From a checkpoint of a small transformer trained on Wikipedia.
Architecture: RMSNorm before each block, rotary positions, no biases in attention or MLP, untied embeddings, normalized queries and keys.
Training: a variant of Adam for these matrices, 222M tokens, 6782 steps.
MLP neurons of a small language model. Each row is named by its layer, matrix (up: input weights) and neuron, and shows model dimensions 0-95. Each number is 500 + 25 x the weight over its row's rms, rounded and kept within 0 to 999. Numbers have three digits each.
After each neuron's rows, "fires on" lists the tokens most often at its 100 highest values on Wikipedia text that the model never trained on. A number after a token or word is its count.

L2.up248:553517518490480469532482492481540528532465515519501503500512495513525507528532524453528511507487513500500521498485539547496498503486490480493477498512527477481506485502509472457501490498482539522491495501520476509497577482502515525496475518486498490481513459502500523504448536507501531482
fires on: " Pro" 41, "erm" 18, "_" 10, "ank" 7, " later" 5, " last" 5

L4.up143:515461500494493502534512521495487499509501479462489444488501510504529491446566540569531528487509554486429462500486493487516498525480522511510483505479541500488490512510529439486499554533484479497509497515524501472529482491492510476505556519530498471549469481499512492556465493475498510483
fires on: "o" 20, "ible" 8, "ive" 6, "ical" 6, "os" 5, "ony" 5

L2.up146:531504530509498564493446507522513504516502482458478462517526516524524476490525489487533516520497528517523539507488524548515479485508530557542510523512499513529501491539484475498490486513491454504454484537497504492502502483453522487496503497483499515515505531492458505517528466519517530424
fires on: "ia" 13, "ature" 13, "sc" 9, "IS" 8, " that" 8, "ica" 5

L2.up288:479463509475494529473520480527512478456480481485500510485510511491515529474497481486512526510485485464485492516476522485477465444470521461536492479486508514496500472508507451486515563492467495514505514475535505503545520514485511513462515561481504478561511508491432495506488489485473506507
fires on: " It" 19, " club" 18, " song" 16, " they" 9, " songs" 5

L4.up405:544502502486519510520480513498511497484518499482502545502517473467488553492510527493525493484471478500499499508520552494478501498498477470490521480484457513490532541519532512495479512489531493511457473466489452460517477474495489494465471478472511534512535522485487490522458489517486508479
fires on: "." 86, ")." 4

L2.up425:519497509505475523502494514506527497477470482450472520507498506525491473482498480537521514499512509489505505500535517502510540541498521512465506480487509494515495561534516541502461463538495460501452502505550501436530501461485534500546553456482509510516452492524470526473488492503481521484
fires on: "ions" 52, "ations" 20, "ities" 8, "ements" 5

L4.up328:505521484491505483510506507510511490509534482492526474496532456486508552473515480503558492474470471473514536497473534526466503538509470454489520468507472516478500552497467507523503445539522485507506465463488471468492510482504493497497534483480499568486521507493492488500482487507476513460
fires on: "." 64, ")." 7

L4.up3:542477472491514467560482524540500483493524521474501476548488516544506513489538485502526477498464521493509553488532510563534517520484530489468511514516547521517457476485496502461512524552424447512480496503520513494472491439481479495495499520480485525489488495493466469505481515543452499473
fires on: "as" 24, "1" 8, "o" 7, "2" 6, "t" 5, "3" 5

L4.up500:503482444545492508550467548520509484486511492462459530521507521448491547506517513504484497476473554533519511524515495503529537497518516488486510500505525559509509499544520489481509507504507517544486482507485486490449552499513508509499482495486500491466514502499445495493475508514457472517
fires on: "–" 26, "al" 14, "r" 5, "ishing" 5, "ronze" 4, "ph" 4

L2.up663:512493518520510517484489496506528507479537494505490425501503490519542461449489511419499500491501509504493475500499507458544482495499487508499539517520490525517490481527500500478507520494467501475529496519497505483551527485501506517508492496499523623510481494537518446469507482523506523436
fires on: "tern" 15, "form" 10, " Dev" 8, " how" 7, " who" 6, " Turk" 6

L2.up389:549532516507484494494535502439519513508459508493528500483500523479494432547519525502500489511504507494495489495506527518451490511501481481472553515530528539507472512490493513479422461512459536499496503539542480505566508471502496497454462539505508501481502505530502532513442506450522507514
fires on: " Pro" 27, "erm" 14, "ction" 13, " later" 10, " further" 6, " Type" 6

L2.up179:509514543467511538518467504491499467501537475500458504543512481490522532474461470510487500502535511487524507504486457492530461528495521498530511505486522519478475468501478497503464497483500490480437464508512529493474509525499563500498548527504477511492482482518483485492485502472462580484
fires on: "ived" 19, " age" 18, " married" 9, " education" 6, " life" 5

L4.up217:512499500468489488520495499551513478548494467447470517503483480486517504461498520538519467471479523487528540518507526520528507568540494460489487452517500506524512470537502526505471507518507519516462523487496515484520516482507509525519521445486515524507515482501511514463504489508535484474
fires on: "ions" 15, "ities" 12, "ased" 9, "ated" 9, "o" 7, " areas" 6

L4.up617:514491454475497519509510525547515479495471477507523508526484533504477485476574470505510472494512508490502472543540527498553518536498498506499519490542501515478459540491495510499477508533472460489479494470546475495484507425521506516486499500447480528479514507472472497449470486543467499462
fires on: "2" 16, "1" 10, "3" 10, "10" 5, "4" 5, "13" 5

L4.up761:493531481488499502484518546506504478509516505484518500509517503467486528508507526519521444454441527505485516497474514501493494512520561500511493492477497486502490505503517473527523480507465462512458488518472469479510542506506503555520541504507478487515513491488486468538491517478490451518
fires on: "b" 18, "ed" 12, "os" 9, "us" 8, " of" 6, " family" 6

L2.up447:493457500472548494453515473499538485448483491481500507483524493517526535472508496496492521488480510472510518533495498502522453463493565507534529478478527528496485471492516450526485546508451494492477503500518481503504534500483529472506505527455494495574484506485485534519509471514491483499
fires on: " It" 37, " they" 20, "It" 7, "\"" 7

L2.up597:527493510473491543487531503496497494469541493496497501488480516524478431514488515448511488503489541503480490481497506491538476521492483489487520501516484532529472514501520462525500514491501487495524546532529513496564521487514497514494488498506516571510498479501500519488538474493495510456
fires on: " called" 26, " including" 19, " win" 7, " Sir" 6, " include" 6, " equ" 5

L4.up469:516496501462513506466463534505486466507515518478471509485556510481506507498485519512459466503509517463555533488492526542498469479475469481521514513496487501537493531490530453523517515495475449512531491591502466488511527475497492548489481527493472535467507536475507492498512471479444456517
fires on: "m" 14, "ian" 9, "ing" 9, "^{" 7, "us" 7, "b" 6

L4.up218:525493489484520506547478493483498503475542487478493497535530503523505563496509471472509491474517470475479479518489542499521522482502525432509483487535511500478479518509460529512520504507498488528486497503493469504523476465491521506513525489468520541519504507507497462515470481529477540451
fires on: ".\n\n" 69, "\n\n" 13, ")." 5, ")\n\n" 4, ".\"\n\n" 4

L4.up606:504448491476507507484470531538528469496490480465470490512496499502536495450518470500485502523509474502500539547514533557550484512479497523494495449519524509511492513504516504517478502513482511486494511511535507448481464487467491537513507469506521510499421503545507492510488465522471496488
fires on: "," 26, "1" 21, "2" 17, "ology" 7, "3" 5

L4.up28:538471493433519507506504529499506500498501487485467514523493530511510521488493526501565474463493528479491502526494504543552491538497545523510436538526524520486494522500546515455471507514491461526502501483521482530450513462517487525445473465503476541540469480452555473535529499457501512500
fires on: " and" 12, "re" 10, "th" 9, "o" 7, "he" 7, "c" 5

L4.up105:504474464486506521498494512476526472490534480477494537541513495498510518485503488500501509489490493492454481505497529503526522497491546472472463470521494511493502510482420507524486531543493461506527497485491494487548486463487479481515474479453520532576456503519502469500452493542485525463
fires on: "\n\n" 34, "." 26, ")\n\n" 7, "b" 6, "av" 4

L4.up755:513476495477517468485490518503560523456491477513479479475502464502493498509555506478495470477459508501514547465510531571475480506494513464491505506505460560487470485551507478538468521523535527521495475521477490470497495504497517519498512516493493499479519493501518509530503471550509468500
fires on: "y" 25, "k" 23, "m" 8, "i" 7, "°N" 5

L4.up30:494500509488461478517487512468523501459514470503531508534492506469509498479481511442528512495415493480464484468532528481465490516489483490508524516514544552494505487481536487513431483485479500515478503497517443489502502483467527495508541483541491487502492487519475485533460464544511533474
fires on: ";" 17, " and" 12, "k" 9, "ement" 8, "," 7, "i" 6

L2.up273:474509523505520511505504522500489510489480523475491478514524553500521466491504484445491504503456516515464501527521532482529539504494452504439517510524458502512523515476507467476540503465491509538485493491538480454503474485496436496474508462526509502498495496506569489568490471522456509467
fires on: "ur" 26, "id" 19, "ou" 14, "oper" 6, " &" 5, "ir" 4

L4.up153:535435484509476530504487508509510452509524456459546528521551526517516485493521494467515483528505516480468496545541523501523526440505536501520511514535496482533503467519488496494510535508514467492449498477513478463471491498464521490528518504492515518525499479516479506505497489510518512489
fires on: "ia" 36, "X" 21, "2" 7, "IS" 5, "TV" 4

L2.up296:538515494476491552502487509495472524494498516514520470478506523500472475515522516442492430488499523483497502469501515454593465512515509471486532497508501507507493505515496480492505483498524501515530452502534506503506445484506509505504501506490525511496497487510518518503406503509486516487
fires on: " int" 16, "ese" 13, " Am" 9, " how" 8, " Cast" 6

L4.up702:493532480480528536494486516519537501512521489515486543531495532496496520468512496505461485495517474531476505490484486497508512465493485433496484507485438514528505506514554463530480497510470478502472490478511472505501469497498495520461495489467482486506463516497483518502514514481483457486
fires on: "and" 24, "us" 9, "b" 7, "yn" 6, "ra" 6, "." 5

L2.up586:580511493490508541501528497481515529513519519485498502471497562487460479565532525483521515499453532495520500499469542513476505522528510499494502482506510505501473517478500492491492478503490523522492501527541483510482474485507505492490514499473483465512505462524504541506465516475506549494
fires on: " later" 20, "arent" 9, " House" 8, " count" 7, " Type" 6, "ription" 6

L2.up589:517468521485492523518460528555551479533520473503473531513497465471498475479478504497493533503542494506518538505472476498495471490543526506558531507501483506498519472524459468487538501490501521501474449438532494474451498544496534494454513504497494474508498496488466487491505477492481482483
fires on: " age" 18, " home" 13, " married" 9, " /" 9, " living" 7, "adium" 6

L4.up575:505466512519521549471493512515540516500493481485472488500459481496510499513471530472499475482524519473428536453492517510491479523488480452503488515500540506508539492518545519477511505506546489501500505525517477477483514499485544510534520540519464539512490452484539485492508524510443534433
fires on: "on" 46, "v" 7, "o" 7, "d" 5, "m" 5, "n" 5

L4.up297:515465489481508527532493517498534491491507481484453475510476533532513515487548569468506466510521506486481468507499529491563466522499567537486490509517527485493520508512561512520457486496492540522526508492486470484493480539489462548512532525500505484519490445481502522486516512457489496446
fires on: "re" 22, "y" 14, "o" 14, "'s" 7, "os" 4, " Que" 4

L2.up747:568515494504480539530518506471552520522486527541541540475489509493462511508536503494548484515478534498475518477489489539474514539502485513484472505509551490478467544475502505494462499519506553502460545510560479506520533485518501501494506508474517522472506489515499528502488482458507513500
fires on: " later" 22, "-f" 13, " Type" 12, "(s" 10, " Pro" 9, " taken" 5

L2.up757:532513529493491454513524485466567518500477498481514524501483482518493480532532546518539489497487515500500515498495520548491509529481496503487491525513513485511508520497491486483408489499484528507454507507527488501546555485503506521515459484505493510476505450517493516506546525474483524455
fires on: " Pro" 21, "inn" 14, "che" 13, "(s" 10, "erm" 8

L2.up305:536513490534493526521506495508513515463509509523549554487467526510500487449511476526540483484476496488462499468493509478573478530491490456510509493491507496508503522479515453518455521516539536508478461472514490489530512523513481523508502491465499518503491494463487606491514459489467470483
fires on: " him" 21, "n" 13, " then" 10, "iet" 7, "]" 7

L2.up341:519488502428495514471479506462483503486523496492537487483501494499495416511503524392485506496523508494505476514502505521440467489514478475479532525521488529522500472522487557503499500491454509476510531525524510502527486501510505513501477500525488539505518537519497469485570491479492497496
fires on: " called" 26, "°" 25, " including" 13, "ican" 8, "ered" 7, "gin" 5

L4.up510:514518518462490506533501515500495535542496451502476486546485517478524518557507508487506517492458526505508499497525516498468502508527495467488496488528482527513526505490503508474449525461472476527457501497519471448532518446437496474524532528477496571467486482504459515535492464533471542472
fires on: "," 56, ";" 24, ")" 9

L2.up637:544518477500509540560542515491510487516473498505540506476512535482478520495531498524523481513470508512490495509448459444510537502479496541485527522499527480480514502487520487492482494514490494474477506492501478484514482505506518481463521493465465507473461461526506485519462510465534552499
fires on: "es" 11, " ear" 10, " bel" 9, "ests" 8, "ival" 7, "ul" 7

L4.up527:519501518548526546470488503467507499466504492491442509530539524488493484482497503488482452443477501491486567525495531519495477527488449478516513505523486552498544478516531500498421477526538498521470496464494478489443496483517501500468505523508478504473489524478515493527517512499478552496
fires on: "o" 22, " " 17, "m" 11, "k" 8, "to" 6, "8" 5

L2.up162:521521508488474497503487511473513536534473524535499520488511522498477506485545534541530468521497497485518527492501524534518483542537510499504498520501543492466514531505479483508452488508506535539466474496522470507500485465491519509494512513502533497475518495516485530518439542484474546525
fires on: " pre" 23, " later" 21, "erm" 19, " Jan" 8, "ently" 6, "-f" 4

L4.up4:540486516521477508525462513485497492508539456461476486553515503486543565510486482482530495475467487509487535516497560485489521515530519440488528465505475529480518537516486518506480530474457459504447506492488483493559494457491503532527477485469486562476516486468478475509483482532460534460
fires on: "." 49, ";" 25, "," 9, ":" 6, ")." 6

L4.up248:470546466536500499476523500574513508487513457495488491484491504516498504516480527525514474517501506484516578504515498514505500492504512511506505495510487534501501518528524517511498466534460480529532492498484483525507494489496486496514451490505465508500480510495547488507439503501461480494
fires on: "199" 27, "201" 17, "200" 10, "196" 7, " (" 6, " " 5

L4.up126:530484490501491537504456505485506518505502473507489537545501507462535536478483470472529526481495485512492538514496530514481514508520488440492537486473504530486506544530467513509527511484468494505488497475490465472521485475462502568507515465460504542493501507471490481500488472528450515502
fires on: "." 70, " " 14, ";" 5

L2.up712:516508474411457527503495493463488513537474512500552464492528521502501474562524499522458498506464519493488472502491526533476487471519491492478498482512514491504486515532490519484466463454499470513510455500501500510483465496512527495481512533491507500482541490493516477517396519485494513477
fires on: ".S" 22, " int" 16, "less" 11, " how" 8, " if" 6, ")." 5

L4.up410:508523485511518514548471523506499467500530487480484504533491514489525599490517496495533504491494476488496496520521532479486466515498478464489512467507440489491477534499467547515511473477474502517515488504488470467517493413483504522516524486467493559498531504500507481539475497530426517468
fires on: "," 72, "." 25

L4.up699:480494484559477476541508536522501487495481456488501497477523534501496473450484483543521485492464524537469524529492462445555572510501520498469475509567477528521472557527546480486485490537456452489471482470514502493485494483531485526485517503500521509501493491500471515509508494478459467496
fires on: "ing" 24, "ort" 8, "ul" 6, " –" 6, "al" 5, "–" 5